Weights of a small transformer language model.
Size: 11 layers, width 640, 10 heads of 64, MLP 2560 ReLU, vocabulary 33633.
Training: a variant of Muon for these matrices, 1096M tokens, 8362 steps.
MLP neurons of a small language model. Each row is named by its layer, matrix (up: input weights; down: output weights) and neuron, and shows model dimensions 176-271. Each number is 128 + 32 x the weight over its row's rms, rounded and kept within 0 to 255. Numbers have three digits each.
Before each neuron's rows, "fires after" lists the tokens most often just before its 100 highest values on Wikipedia text that the model never trained on. A number after a token or word is its count.

fires after: " " 33, "." 11, " to" 6, " than" 5, " of" 4
L4.up2250:068099125143105110131112098190073146149116089118150210167152147111173174120105047132142138102102120134132117122176105118083162091076104138118145121115138109116140166126140079162073187097056157118126180115136104189130099139149141132106148120065132156120133097118134137087138179130128138160
L4.down2250:109206151134059155112111158104074132087167181076128156085113184121159181088124114140090131094117102169098129117054104119146121162068069092150109140203209119150122147118161158101158132065086097125146133103173081132081133147087128120053133115060170117145120107079126082122087143129129181119

fires after: "." 28, " that" 12, "==\n" 11, ".\n\n" 9, "," 8, " \"" 4
L4.up283:168115131131128144138099090149101107130160120098087137116106117085144160089160122174175128136125130103166122156090181141098190108088170151107113142124128213142136152126131160089163160127111194153169162121117123123088072131105143165151149124097135051119160061106183136142150084116139159160
L4.down283:134081131101157086170103121192173202145143116105143118176070068098131092165153100110083152107126120118092158084092130166116131161144094163033167130136148122110071065162097096123136113139101096110112110126064099090120139080116157129128093131112125169166109079120100163095134106141123112086

fires after: " " 30, " W" 11, "–" 6, " s" 5
L4.up104:161046129188104137162127160193145142149093148101160173075123104114130142104147080205174094130127152044111130173077144101160144162147190133110108167127111123073115182135152098161174134158098100120102119165106137102187128072142141147088074174112164136207136046133120117115170083114149083137
L4.down104:101109128123097131169141151048119164106105170180129141108147178087099184144145154140155138117090156147138167126169144102161086130138109153105141072145149189080103164107121099154096135169121068098129167051161158123178203054114128152097125147178130108171115115072113126110145187097167144173

fires after: " " 45, " (" 9, " state" 4
L4.up1823:140138129036112088087179131198133157145101095098135159090191188165088143101079138105142121142085084100126112142102068068113064154113149125178113117072163190173073157155132133121148130095079156146183111091161155102090176092101144169157152105138107162042177136096124096151154127170090113121
L4.down1823:148121139179116102098139133166121172144121062130091114162107036161166194145131131094097152161149173161142174103132172161189104126161148156117091114132142127151144133102153184138133142117110077127121116139116086168155096134154146135093119135078139163177135152203122149116118107095143200135

fires after: " is" 14, " It" 11, "It" 9, " " 9, " was" 8, " it" 8
L4.up600:117147094127106086142116121096130153161152115144130084144096132189154149140166088158120143140175111133127189145111100107116172136159107152143123098102119065125178137157164066140128099142186116112148089177141104125160157135096185134127142101215118109139167139108152097135092135136108138107
L4.down600:125172119147194104130130149128190147153120181148079117149095153089093140145151146143126100153091095101149090149086109069183181134117091098181123091145070112131145118152148116109166159160185092114114094106095188137124135085105103148133084079120146093118080117058169098070072132116062121114

fires after: "," 44, "00" 8, " " 5, " for" 4
L4.up6:111123142160181086095170164096131140147150184115055125098135119112154124122124122147136142194133107079120146129177059072136133137126129139116181099140121126186120145156132116084157129097091089164141081132137135117119092197177086201195148177092129135151137138088161139122121172050146093149
L4.down6:168104152073100153173091122100119076144129166137154149109181113070115160121073184149183167131160145158051113121152135107089095159054144159178144086165152149116128107167150149154098143182101041141131116104107128135138090072082118155130165155148089130106117110157069158118136040144142128118

fires after: " " 69, "," 7, " +" 4, " −" 4
L4.up1160:141121116136123100118078132187119180097147144044132138136138095093146159133146127158115141178057101114134128190119182077101096107129075106089071155120131071088128122220230194069045168101202136119177185164139098127128173141176132160175140099122157150139165080078160102127122150134155104145
L4.down1160:130118133125126169126132123121190165108105131150157161109158159168112098152127097158111141136137174069101109062194140062112127108135142137178141135131163142122112164110143171136108111151153105084113128193120168134108112170107123160128130124087136146178097090090139172117099170139119135095

fires after: " |" 46, ":" 12, " of" 5, "1" 4
L4.up158:145106174097104135098116141083168108105126190110066176122151151093134124081153137095107114162058171131063170130105102080103109154164114139161086106104162107114097101192144135125111162076138192133120098086153148128053132129115110096103149101115117140189099121095134170129184187128162122079
L4.down158:063086155114145135137092160099113130157094098144093049135123084068197147144136090148152139120168077186158163081110132152159157112136163187161133124103101102111132141068185167126125150189129097108109160080148116133124166117153077161087173088163132080110119111170195129138143181135179134163

fires after: "\n" 32, ".\n" 12, " son" 5, "′" 5
L4.up1175:171182116107110144099112157116096117117065117126098135124146137122183117108124053107120155106182121118099151155137136128126117116138071193137169103127130145081109139134090052125122140118100133081074103136092119169109078055122159146199129059138060129061091193149187122132168149139107054111
L4.down1175:137122102151161168114105154112117099142137189066194159120086206094153229124111099098162104099126130118141084144105139160109136086195142107055140067147061107143083218150131137175152173142132084105123084151107067086141137173154113176142120126127135126183140126118118063127158109086085092108

fires after: "," 39, " and" 11, ")," 4
L4.up1526:117155147139124112069049191091112109140147177168165118127155079158166127081104183157153115132132183132186161138158119083134125127103134139064135118087084110154116128125119128084077172080122133159106186143137085116119131177124091165065128108142109153152139175119149076084119115102106159125
L4.down1526:152117145156111124104094109140196116089147118088104139119118000084148123136176077040125047169130134132170092150157148175102116120107066096198120137165114158123065125066159163106171171127125173164128101144136121114095175135150102075081129113125160107171122134151158086157185136153147179122

fires after: "19" 51, "20" 6, " Science" 4, " F" 4
L4.up1431:144116177102122216100045129137138161093129093110137105122141117155137130103092159176155139191142148168119123069106092172131109098093093082105139156126081144154094172188121189137162174096152149153138129190149082115169135123177166125115093146112110096053118112148139090145120193088135053096
L4.down1431:157113115173175141104091165102122150130154134083146095151136101108172092093089133106154162140105127138132178140104114146176146129111166159132114110106118159141141157193086155127142154130186116116158126175094189124132161104202136084044128108169145081090169122164117102087105168074112113105

fires after: " " 40, "th" 8, " |" 8, "3" 5, ")" 4
L4.up1411:155198141096129076095124143204144167143150106130156078122173166081143172022108140082107117124156149162134125128182090081097163158154112136215168124140163153136110122143150151113106165122147206122077124146151175160150122074085128145078118139081156103104117098187105105084072082203153157208
L4.down1411:126181152142104135141140130108110105186168112114128133129128135156188146107120113120138153114144134113128194136120194163122189094170187108157182074136173115168167131125122126188188170120164173122136136127136186148142142107129129148085097164150109118090101080107143167114137086172083081144

fires after: "\n\n" 23, "\n" 9, " " 8, " =\n\n" 7, ")\n\n" 7, "==\n" 4
L4.up1313:166177128123150122116134147153123166114133086142134148158125165139107151138116140083101131121143145176092182159108094162152156147037126121172150124182165112105087110139154125154076108152136115077173142152210104110119137118091102037089143077102123075122189128133149107153180089128090129107
L4.down1313:164065155102187110131158161125096153135067148134149143097090137110108149153207078179108103089154168102159112139121137086171126147101129153128160086191143070169138132129112123113084158195130123080107149142089150200132124110140129077095128227193131139044126211116170107166108179148076135060

fires after: " |" 32, ";" 27, " a" 6, " the" 6, " on" 5, " had" 5
L4.up365:062050120125121143132101195151129080102099175108174153138123149111118123147103076092110094140131170102133118140005157144167133099086143113206073158163150136138123074121166101129141133122176176157077092104105092142153129164126102155155168118113172089150088107123127167155125095126103121172
L4.down365:174140191147158141107100140205129116131064111134083145154131133170103082110215143129091125214163115127101162184142099120109096134115097140084164165162164088132117193136120142126138133140134109157138076129130087033135145118160115119169090123151143095033097111113148098194128115138141138126

fires after: " m" 20, " (" 18, " Al" 8, ";" 5
L4.up2372:186141151015121138120177103137106090174162124157162130209131115140058140150141112118132121121176119117149155100112109087116125120163102111092158129174107098117105138194140133109124158087148149188130103118178180109119116088125132208126104104142135159107087140122125176110165112120121150111
L4.down2372:186086175162096158106149125085179122131090142080153130139118182083122139081136112150144152133158156142070093147139154124139122108138148177102172115142159127158178096107169159112135151158144184087086130128175170120167164119173090156134146169112164095126120106095127165126161159164078115167

fires after: " " 29, "19" 13, "born" 9, "," 8, " (" 6, ";" 5
L4.up544:111100193113134151082131112085113152114160117119145144137107104152139151139125126145117119112129142119152136124111147113073151124181083172090148099155133151124195146143088090164200139128124101109103087135124135122112109106138141125091129146102118122114138200108093174163115115090133118142
L4.down544:170137177130145137104112105069102084136139112144134146138129139135104097150149154116167143135149104088142142161134165143180149098140116096120079190088156146117146134108101108105126108136142179090077156156131125105149146077083109164148177145132183164167075103126088114157156168142108122147

fires after: " " 41, " |" 24
L4.up1935:139145070121098091136135153121131094146132122081109140162130121142112129084099107169108138111144208129163161128166112142168151155142093118161101178205215102135106103199132098132199141163046130087138151154131141106103134129106142124149106150171126150094148201154171102134157093119134165069
L4.down1935:117147159102170087172186114190128196149067123166146098129102089134131150141097086153086223117163158120148119118131142117089099147133120134108157145183172137125113116133130171188146154179212107141138123103119148168161122127107087081114146091149121116118111109150082109134121179108143115172

fires after: " " 35, "–" 20, " |" 6, "6" 5
L4.up335:103169094099133079129195108142157075166121120143177123106199150136049127137093182097101126161078097089103146135092111181056117192145105123184141121114061059201207136115145123165117146138130168103161130178123129100142141168135127105115102112074141156140108081068093114109081121083098139163
L4.down335:143132081125174073138134118076150140125149082124094166133150198171141117054111167113153139105089141108134140166159133173148097187170093094073105089098122148072102133126162146168181150123158094114220131108080176063137141070106141152130122103118122158097118083125174130148092128195125172106

fires after: " " 56, " on" 6, " in" 6
L4.up902:084107134140121070152105129173156107130116112060109086097124107149140146115126161186112076148129139109112097129146163131116157177106104127092191130117047122183140111125117056121062108202106096177109088097126154106147127113092144138125144112151150124116140074115108116198104059112170109137
L4.down902:101128134127166094125132169141168195127164143101119168108107085139101080052124178147145179131140136104112121143141091183101106143170160145114184182087134162165187199099156084119114106148135140145116195123092067117133139130130116146201103122083112168111179087101199142067033100132148128128

fires after: " " 49, " Dick" 4
L4.up1727:082091085117138134155064125096104150185171119138122118109166151134132100093105071115093145133110152137102137088068170134090134114119129109145101111043070123141122124114073147105125074175071097153138074139131105121134189136103111142090144108127097122130106103086107147144103165237121081069
L4.down1727:140140078131106088144131106109163143159149193126078120118189180118153129084156158128111094084063113125067166127181149088151116140097089109119052130121033109127186119125163132073172182142172144086116167101117125144105177172128089085170119079147083127152140187126130120131192145100128105158

fires after: "," 34, " of" 22, " " 5
L4.up617:162169110083132094116095176093102139122119107189067121103157099120146108109177168146141184137170079107134147152126128092113137120071127088121137100115183184084151118142104168113179115117167090112111079110139124153185095142081111102121092143120076170188149129103184124148083127118211178091
L4.down617:220060143124161110091127173132121061124133102108118091143178109118084137121125121118113148101167145177121098059063115149181095088160109129171093105100126225097170142190072144121128093100141119114128096118090113099110130116148111139120106140115120085123083159108130124089123149128114087167

fires after: " the" 30, " " 16, " a" 14, " The" 6, " an" 4
L4.up1294:077083133146098153119149111200150181105154086106127147105073128103159154162163065166128081159119130069123133154076079150084079127093096168111095110203103130177124169116188133143124089140161118131161119159116211158126128159177093163148064076131170113149167160119091100141140094116168086136
L4.down1294:113121122128112146095167137099146110115164142138176099135110076044167157067160104143072139120121114154103092138167045139140061078162105162110108146128110078170153187194122149168149085162066107094105140144129159197116133089140096102097088157159064061114148158146160120138124115186075141100

fires after: "," 33, "." 20, " for" 5
L4.up1352:050176139101096115097127207165146139149125145095078092123122207150111091116143134136107050143126097108180178145133139138148094115112179113104122087092082197087146222139116087163116153080163060157163136081098167143152095122115110137136152111107146087121171073187115122148116155062116112125
L4.down1352:124123062118116097156162171132139113064096137070129180087130043158153163124139132156160136151152136140070139111120099137185175200096106161084133116090190071105164161122110132166137120077100129121125127111119094105093172137106143090169119078113151205158086144139147127091089169117146125125

fires after: " " 52, " (" 13, " −" 8, "," 5, ":" 4
L4.up1298:086113084110133124146096155151116060144123123134101202145139147063104126116086169136121063179137130090154166116103115155082112076134141133180171160184102098176111099131111147126159145078151138094197118142154150101108198072126150134195133154112157160088119098135152140116164140171084151113
L4.down1298:115145125164140185131149184141082164137138084128119065110039153105169170131113134153151084113129152113111106156148199086163142208131073105153128171127115110078110131128157157135167112096083097075147184109187054183099083111102148107142107113105100179134193091073144125136148137122116118135

fires after: "," 53, ":" 5
L4.up1176:154101100146146140123159114127108098099135116128105091167140153118140100108128150146179142092147139154132125090138185174134122104072143105122157127183134143132085166065139163117151154116143122120052129133147129136105100124106085123144124125103130137135122142154063152088087099080127172092
L4.down1176:112170123169132109111166184124136065218117112154139177105099044098224127153066087090128108119136149116105171150162082113149118156117158110196108134181097130163129115100123138098089134132184159171138105132112140143154169143228101140137120142108170132112167111122169154191143159158160140147

fires after: "," 26, " that" 13, " which" 10, " (" 6
L4.up1560:146076142168144179149096134138121132136171115188105103118189083155132113110120102161152153153100090127193125178089141119086089160154218097099151094127109074121134156165108154086118152069162165079088095166028122147140139160097143137160159125082122150130147122133159129154139157144133146153
L4.down1560:119157157105135119110121183127128138091134141099136150095143042089131082105118143116125107128149155126124113112164122155126094086136109132198120097145083107167135144128120060137121134201096109067159073107160155085144132143075154190128121117141118164130115155191089184120147104088124125158

fires after: " " 27, " (" 15, " |" 8, ":" 6, " /" 6, " series" 5
L4.up1508:134195163093108088170098138133142111037121089113147147139160112079199104098085139162098148127083123069151136115125147090118125133096148143130169119060100107093161106145171115077114078174165189129143174078106121139123085149127138161129137068150108139076180182138131152088107124218137116106
L4.down1508:083149145089125171067148066135132158110138135133156160122144112116133145149122192174168099159131154136114123159109141103172132142096169084107126109176106116169148150089198109067133120093172098057140135181052177213089101119108141110122126141172146191116117159097147068124170164131117104181

fires after: " |" 34, " of" 13, " that" 5, " the" 5
L4.up360:152074098114111058166161115116141148124147131133130082167110081110114141131146110143129155165159114133161183103106169146112091096155178049144128175136150111147129149146077118097101144103152114113038109138157132180131057187133116142179141171094124165070135149188141153133133161111122120080
L4.down360:153152198123128128086108088176219083114129085107147194130111006109139118119098165137195087131067190175132090076163141168123123121095100123149164132115197130182108125127152132060105142081126137076186167120113160115145164118159131090098119111104082126113162125119152176156099171119139130149

fires after: "," 38, " in" 9, " New" 4
L4.up2505:125141128110154095129147093112162094108149118148094147171052107069081105125128160172154093113103196132137133134125173098161079089091142136163117167118127109092097117115128104097139112137186116120162165199150153115144122085128133087141134157073163121126128157181050150166124091188140147160
L4.down2505:158104131115137168170070135152152175102145099120179063140063157145133072110176109196085127130141169099130121106086115150086133145144111112142126123151144145116118153132183111111139116118144108122116105073150103086191118074148133094126094106141061122130064174150163183147127164105125124090

fires after: "," 36, " |" 27, "." 22, " " 5
L4.up495:123176092133143156143086126087164070167148161143097110139129126150150126101170145228150140119221135215110144109128197159128128136109133162151147159148130128094147095135117136191124100118120111159139124155139126104101067090107116095103148074157092182155111136075161138183181121110096143141
L4.down495:065151188136101087173205129161116088143178106159075086159102094153154066053138074176106155147075142144175112127123132105115168114105211103105102112134132126076158133147144132163126146124134090139137142091116122120149142015082164141097162139113077145200112107062167110131185161104150124146

fires after: " " 37, " the" 21
L4.up530:144120117122143159124147121073170159110145134100104104098134116183139105127065179112106191075103113134164164089046165113137153152153119135119066121109137172086068097061132066106155171041089095121141087120149156106132179177164124148149104109129133168073129169119141152127154085109141112109
L4.down530:121129077093150101129081103137166131049135110118116137187137000179116119124141156128078127101110111078089125093166118154098094057118148115175184162165081090134163140160127144159081133071134113062148176122098141083061160141129193156120115129061117171146148158177138138110178154093097050113

fires after: " " 68, " |\n" 15
L4.up2374:112127126162141124161104144117095130132109133119103122139143143118143109155101123127123067103137079081151138110151108130111131117106126114113135172114139105118124172149138190062060150157120086190113106077106120104171146095098139110112117111061135141083178073098201114142146127119125132187
L4.down2374:157169086117139124115133144116098088177121138179090116137155122098139064083126130088118140091138114093135096059112052105097119191132115038141089128157093083111173093061235102073108074089117119077161122099135116117164154111146126093103085127137088103122174153085123119117116118083134090071

fires after: " " 62, " |" 6, " the" 4
L4.up99:110139162075170157057139161125131164114203126187097107115067132082110152134138134079177199089145120121144150089149200041116125116185115110024136068131112115133077168147134135155146138109090092111118083123124182097161114107167164137159120150112172075121135117145086185142075110134106109099
L4.down99:181175153165099067101147148163155129128112116123137155131088007202143114135106159098176122136123126112127139138178123189173189180116135176085107202151151099142224116135161175128062142119092195146099110192167105145143129153183154096138100104144147205072120135058154092121155102124163162051

fires after: "–" 44, "20" 8, " " 6, "19" 5
L4.up2196:156161156177149118082151157157152128072155075124104109114108113155140121113145187157176135179112111115115117037142155126111147153113161072118105119097139089133127176137099144087175116149147146094105136133161152139162073174106101174150138139096078059144121114057137149128130143145134103092
L4.down2196:157101145097157124101168152131148057139135091179148172067121073092090148088105168121106159064147137073098080137120127140142171195113132079135122185143097150158181141162098116134107098079139116161131119126057104154137144092194155136143180116155071076076127108101144125119053123087118147081

fires after: " " 50, " |" 20
L4.up1612:105118092111133086120130088145138136141147102071114174087084153189160118080117143088112118060096108123124168106084120112087098148130074108108152116071098078125110211199125085112082095096084099129120153135082114159107119166181126123085145153202101175151110146146132161133108135112117145158
L4.down1612:137158093101106062118129176122120146162135157095110125139162080084152103178087133088152106087107087090165127143103158134133080126153106135082132218132142143129138100139052161116089159146191134124063143162178110087114097165149077110154064208114151098144082116086127149130186172117143074150

fires after: " |\n" 27, "′" 13, ")" 7, "|" 4, "1" 4
L4.up1629:082092124169168146114164083154138070092102111178099118160048149114080125180123094164121119126141180133147120143053144104096101093138109082172108148145114135188181147117093123109096143076087133165131088156147114102152139143142134111104160134155073149190109113103074085110126091092159116102
L4.down1629:201127123119180113115115114160127157089148101092194154149139144063132132098119164138164101129109137112102153110133141097101121193099150142162083114124112171116108101169122094074155052113172134130122142114112124105144142196185225077114134138137097162141144107128179119119141132154092145150

fires after: " |" 47, " Pts" 5, ";" 4
L4.up187:152107084163138085138156113124114165027121185146048110151167168122120144114143118126151176222101130107137112102090082146161103126117170116134139130128144163137137115122140141108188098025090143079104102076159203114122073165143130171140120127063168126122127167115135139167122134151143119133
L4.down187:125119133123152121070143121146106086112091064047127086074135160105083130165167113085097197130153195102107120106126116137185127116129136165099133226209082131154151132141113190081227116062096172104171112088070123110177087100115114112177119142112172096112138053108096089181129140107085149207

fires after: " " 33, " a" 11, "1" 10, " -" 9, " |" 7, ";" 4
L4.up713:109104132123114124151096146175188147086142082098140117116096130180095130152136135111122139196095156090142153088146111121119098141127154124146145093096124126149064147157128133160181111125165176108142106167161148167140187101105081076131088124108126094188175098143106199150087080173114180127
L4.down713:085101105121134071153134124092124144123065183130087107124103043117153183097174121164101144144125140134174133198124149151168157124135079154103138112115129110139115105111123108106123112117119109123146104116107063056114084136087168142087092144089149125168162127131112163141083133169123117132

fires after: " " 35, " in" 17, " of" 11, " over" 5, " In" 4
L4.up1708:145148095143155174094171121149167130110137152063228110125149094119124111091134127128095140162129101109123116093151112083141108178164095133076101146125120150161146068122161152077097091092135122144168178167151144088214085180140094180118133126134132082085128102156126120091130109098125070139
L4.down1708:142112078157165112153114138141128123124114141148107110105170133144100046108106093118142139170141110063150084158157150095105164255109144140152126123082156127107093105179116090148156127120124137162125084123080089120107138151080182096103206101167094174159111183167079100087056168083124158109

fires after: " " 44, " $" 13, " Tier" 8, " of" 5, "$" 4
L4.up1738:124167126148167101148124129109096074110069166150125126161187089104129159125151080143092152142114078136142143087113173145116136201150157167163069096023138141138194159120147173074098150174094136119192138098126137205131130097164109158096147080130141135128153146129181130104102165100090134160
L4.down1738:100106112157178105153075135121095160154190092216092167149186180164148191097081079155142110136079119166116131180119228096216167156141212136103108156115093136114110101120188097141094114102116159163133118122142084092070133162170124124148117064106126151107133168148102136083134085140119127149

fires after: "," 57, " |" 16, " in" 8
L4.up1958:093057159097161131146130120111180120158120106126120121112136130133099184127134135163129048146141067133118098097110074138120151122077083134181141112109092124066126158172120081171168125081119123152109089094103139113121162161124123120164183156098121100190086148158125168069128084143095176174
L4.down1958:156164127156134166128165144103140155158139118140107118131106135149144118119184164122189133147140140116061118136132120138108150170126113175104127111142130161143060124170118093109099134142144104159134115125139085065134148180101130133106099117113106158146134157087104114124177134168157069152

fires after: "," 55
L4.up1794:152115099146160181110113111126208124139150110108089123079162111114180162127182126116121108166197185131110163152101100124105093135112153093191157110113123087107098123109110144099085198166175102135198145114105168140071142161175126166161152100128173124125131110055131118134169140138130121084
L4.down1794:118052142112137091120128172142104093171117112138133092112083116169185226095161139095121090078201121078118092121111170115110064161155133143195155081063185115161114151126107198159118096093113151162139144176172108109113196128089133116125120115154162068082073162148095140050099101128131201134

fires after: " " 28, "," 26, "." 6, " as" 4
L4.up2026:181133158164145166183151125127152183113099159139119120097125134032051155130138130120139149118108142146142146113167112178052130092138151102131141154126082159094135087146106151091116139163189094112168025137141155140136147101147105154175148083126062102073122115090134168100133096114102110124
L4.down2026:073145141161129126161100097143146146065071126103124136100088204050167177121107127167109111131130128081178109093175112149066125160143148160197161084169097103126193130151139165091116114121137142151110117120168146109141104052134148135081130165091133146104240135116103162119121135114094088104

fires after: "." 32, " (" 8, ";" 4, " It" 4, " was" 4
L4.up1681:129131129104110172109167135118176183115193122107163153181145125110100123130123134184192089146196179147160156173082103116182158155101128141156124071095178128160102164198134134109183085066110089116132173127139110101154123122115195112160147168092095062137072141191101161167123156133101131132
L4.down1681:082165129190114133106148177075119081115146130124123168177134159134108169159130095071088169084122068159132152144124136115113090136121165146014124138132094089072139101183111174139163134095111081129138128154055103115078121217132162062143076087188123185116133131135129097128157128108132113156

fires after: "19" 27, "20" 15, "," 11, ":" 9, "." 9, ".m" 5
L4.up1434:141117144058142124074142162101082152085157118147077173136074149155132175194187172146125113165067120119039160168067143168104125145124123111101092181098054129158139177085135109060208153141173133129173164156157157072159115136080164114159146148065147049116128152189122170168149116144140091105
L4.down1434:131103137146095144090136132136091122107130114137128187139130144117195134100165140119129184222139084187109136169090081127104133133106137125050096098105126119121159132108153078101175132069102111093097142143115104092147165139145127098120150218136138080175106181060135147117125124134123117072

fires after: " |" 21, " /" 15, "33" 8, "," 6, "34" 4, "36" 4
L4.up253:125152124105148124132122099122137125145119084172106091107161140140113124156110104160122199111106160099103160126156084084143115207099121129157190124196150135160164167113122076152159090132127123080218129108129193152100125113088212110173138114145158112146135107116155122054088186193123160104
L4.down253:166072115120112118168090116071090088010084066132121099130114100160145183129143155131098146151120141149132145148117131104127089152093119178101089095114095124106087124109174138120169092161118115159151093120146130158133120179119214152091137140159133129119112173065146162120158126148158122141

fires after: " the" 49, " |" 13, " a" 6
L4.up2041:117182115138156144155180093154146111120104100151102120123116124100121148134058161145097124096086119097103149090129064076122141141069187175114162199062017140127088098114157098180123164213047105128135119088087130145174100170151086081091115138125153118122085102196111183105119106143125137089
L4.down2041:128124141124129172094116139152160169121128143118161162071167085137137105119137130162092115118158131126089106149125135112130138139130133118153086104161122118165211095164158130112085154121168166161154052154181095082091141155142127084151151112134156165143164136142115155148129114152166072160

fires after: " the" 82, " The" 8, "The" 7
L4.up1714:126167118120127087166150112071156099048100132123179131119148093172124105143064180173166123124170204112156164150121109148167142123088121156140077164117127149111120123111127125200205161107138150134133109146169155099118090147078077125150051065072172094130092094178070166138084157134131093115
L4.down1714:093181078166116119108087119107087197152110110122118142134143175067088155098113141138094059085131167119167159121133127132084131134113096116115123152137097161129061176138081141132137074139164093173174127116167140083098110158201099108164074096074085114200058068067142142122147115120144045117

fires after: ".\n\n" 16, " \"" 16, " (" 12, "\n" 11, "==\n" 8, "\n\n" 6
L4.up1042:128143086094128146156112158125123149166093079108091127165129156052193164142160141171115093209135097152182106119150159123159133142130126120179082106103134130164156117128113128132100136132134228164086147152145100127098115143147096162135110172091127092037104103110161168133085172135168103123
L4.down1042:138146131209084121126118110130124089141062080134126146145153052183125180083093117181159152107134122180104125201157146106119128132189130111111111154098139119144147126099096130131161143117108110080095108125137139169139136123115131167120130088117080096127154029115198123056169143086086102072

fires after: " |" 35, " has" 12, " with" 5
L4.up1610:148083165149060103131122100169092137134120139165137123149116129115121063126099069094088116118142189121130162209115079126136185193136166130141117131103172152130095121140126099132169166086082070104134037104117113161123108129199103098078098158205126130127140067167103156160150099200112170091
L4.down1610:217147105107168148125103121125096156130144071143150105129115083109165149155116123045191150168100103130097167100153094108172135183143161126076099135182143141129110180116067150174082159199175110207093152132169087104089107076160172131159084163145140136104142068148178126145102111163125156169

fires after: " at" 21, " in" 18, " In" 8, " as" 5, " the" 4
L4.up38:096114069124083155108157118101083117110108164088159113149156144150094088173167082136152162098146172164143157169110146164124114123162108112091115124049187124077115116172111083144095127095135102115152124141159099124126168186102113129180136130137114072086131088151093122111104120141120133170
L4.down38:092127078150149114129152134123141107140119130120148144102155192060093143085089105135140117176130106150101112078138151125061109156179037132149061098148127161064097050114146089118178117159093112107111133186144201120110148115104057130182129114072107124138163142124164152054157100140116162145

fires after: " |" 30, " the" 19, "," 6, " and" 5, " or" 4, " " 4
L4.up10:147132130144078107150118157168156116095106158159139112145112124139152087121197157200158132125115116134154150195147121051117127133119114138141162100154103113161148149181107096096138171151097155150122104143153113100149083151118119086116162119153159130216140096197148170158122115127157144135
L4.down10:113176171154196112146171133057141151107179096060165116108157097086108117114047155130121114131130158170099137134150142138068178093063127121127152140098151106212168188084104081100133081120120078165131125130115178168093139099127141121123105133120108169134126108097171107097118106157117165139

fires after: "," 24, "." 12, " and" 9, " " 8, " but" 5, "2" 5
L4.up2506:092090146151144103111101143118141136117140099127112138147120156091161141090124117185121095126127128080131136169104120122175102159183123079113132155167135165078137092144131103111154133100069082110116121136122172090153108140115102134108135109099107101162156159089182181144168177091122124162
L4.down2506:121097121147123084162087104175118104100084061120129102072188165090128153126042073110160095121195163099140143064135133106089147174128174166138144070114108168181135187158099123098153124140153107132109129098115108088113128054146154120164194137130193153153165071164140155117154078175091161161

fires after: "19" 26, "20" 16, ";" 13, "," 6, " July" 5
L4.up556:121183158139090130113206155069156158110126108132113186183162146191145105108096090163138133058124159141156110133123113150108140114125096075142105119107128184138125162179095157112149119127130144061200133119103083130130077130098088152138162094069162108113103091167091096164076114126147099153
L4.down556:119127104174116143129106142156115140141157115113167063156204150098082147135092136122102131195160091104122064133150082156181118126121150189138144106096123155098128198089166074127152130061111140188135097129130154104076086161164139114113134185154139085185122099075022149123099086089101170099

fires after: " " 28, " T" 21, "T" 10, " t" 6
L4.up1460:128146109130159164124151066123162125130137100051143195135192162180128153057129142141167139175116150125148105128150080096077071212190111120189119144095160204133058167153108134122147101109121136118084095103082106169132140116118108158157041127163091121100163184123158146167039146124137140105
L4.down1460:077112150146119094106131111199110122130158158173139066206099099180107145179136034141186154087129109114135167170167201067136097149145129116088187080140158117139151105097141140114091080094106138209148128126129129102123105089177113122162093169079179149140153155096150145106125090125134119116

fires after: "," 29, "." 14, " \"" 7, ".\n\n" 5, " and" 5, " but" 4
L4.up822:129067111136120141159052187070187108133147060066132206139110152142098182139123085182110118143164155126060135140108151107207105186089145099094186056120109141185120117139086082165098174135128119171167106135129159128188102141114119124102136114140164037146122136121104144151059165101120110202
L4.down822:108136146097105023149083138132129124117181149145125074117106207143093108114104072094162124047133192150141119136195137103107108128109100101127109105091134198118121143102086127164163151121114094089112092115089117110118113143132128130125117159117149125100135129128175118131127161108143154099

fires after: " on" 37, " " 28, "On" 13, " On" 7
L4.up2297:162148128175089127133070151145099126120090118092164190115212111146132104136182180154141105144181122134160151151156153140112118136175113205115116170166106158079118110156116125179090083136042139200102150094134075155105079133104082149163133067121061139099085101131142172178121121100180141145
L4.down2297:149109109144065100142113120084126110133129133118156122163102171096149158091117143123146106108143139151104097091101098094110121132137070050173097106137085114165152082133172160138169108165117117188126161169092151080087123124144085104146169114142113108113159145095194108089141152127117126116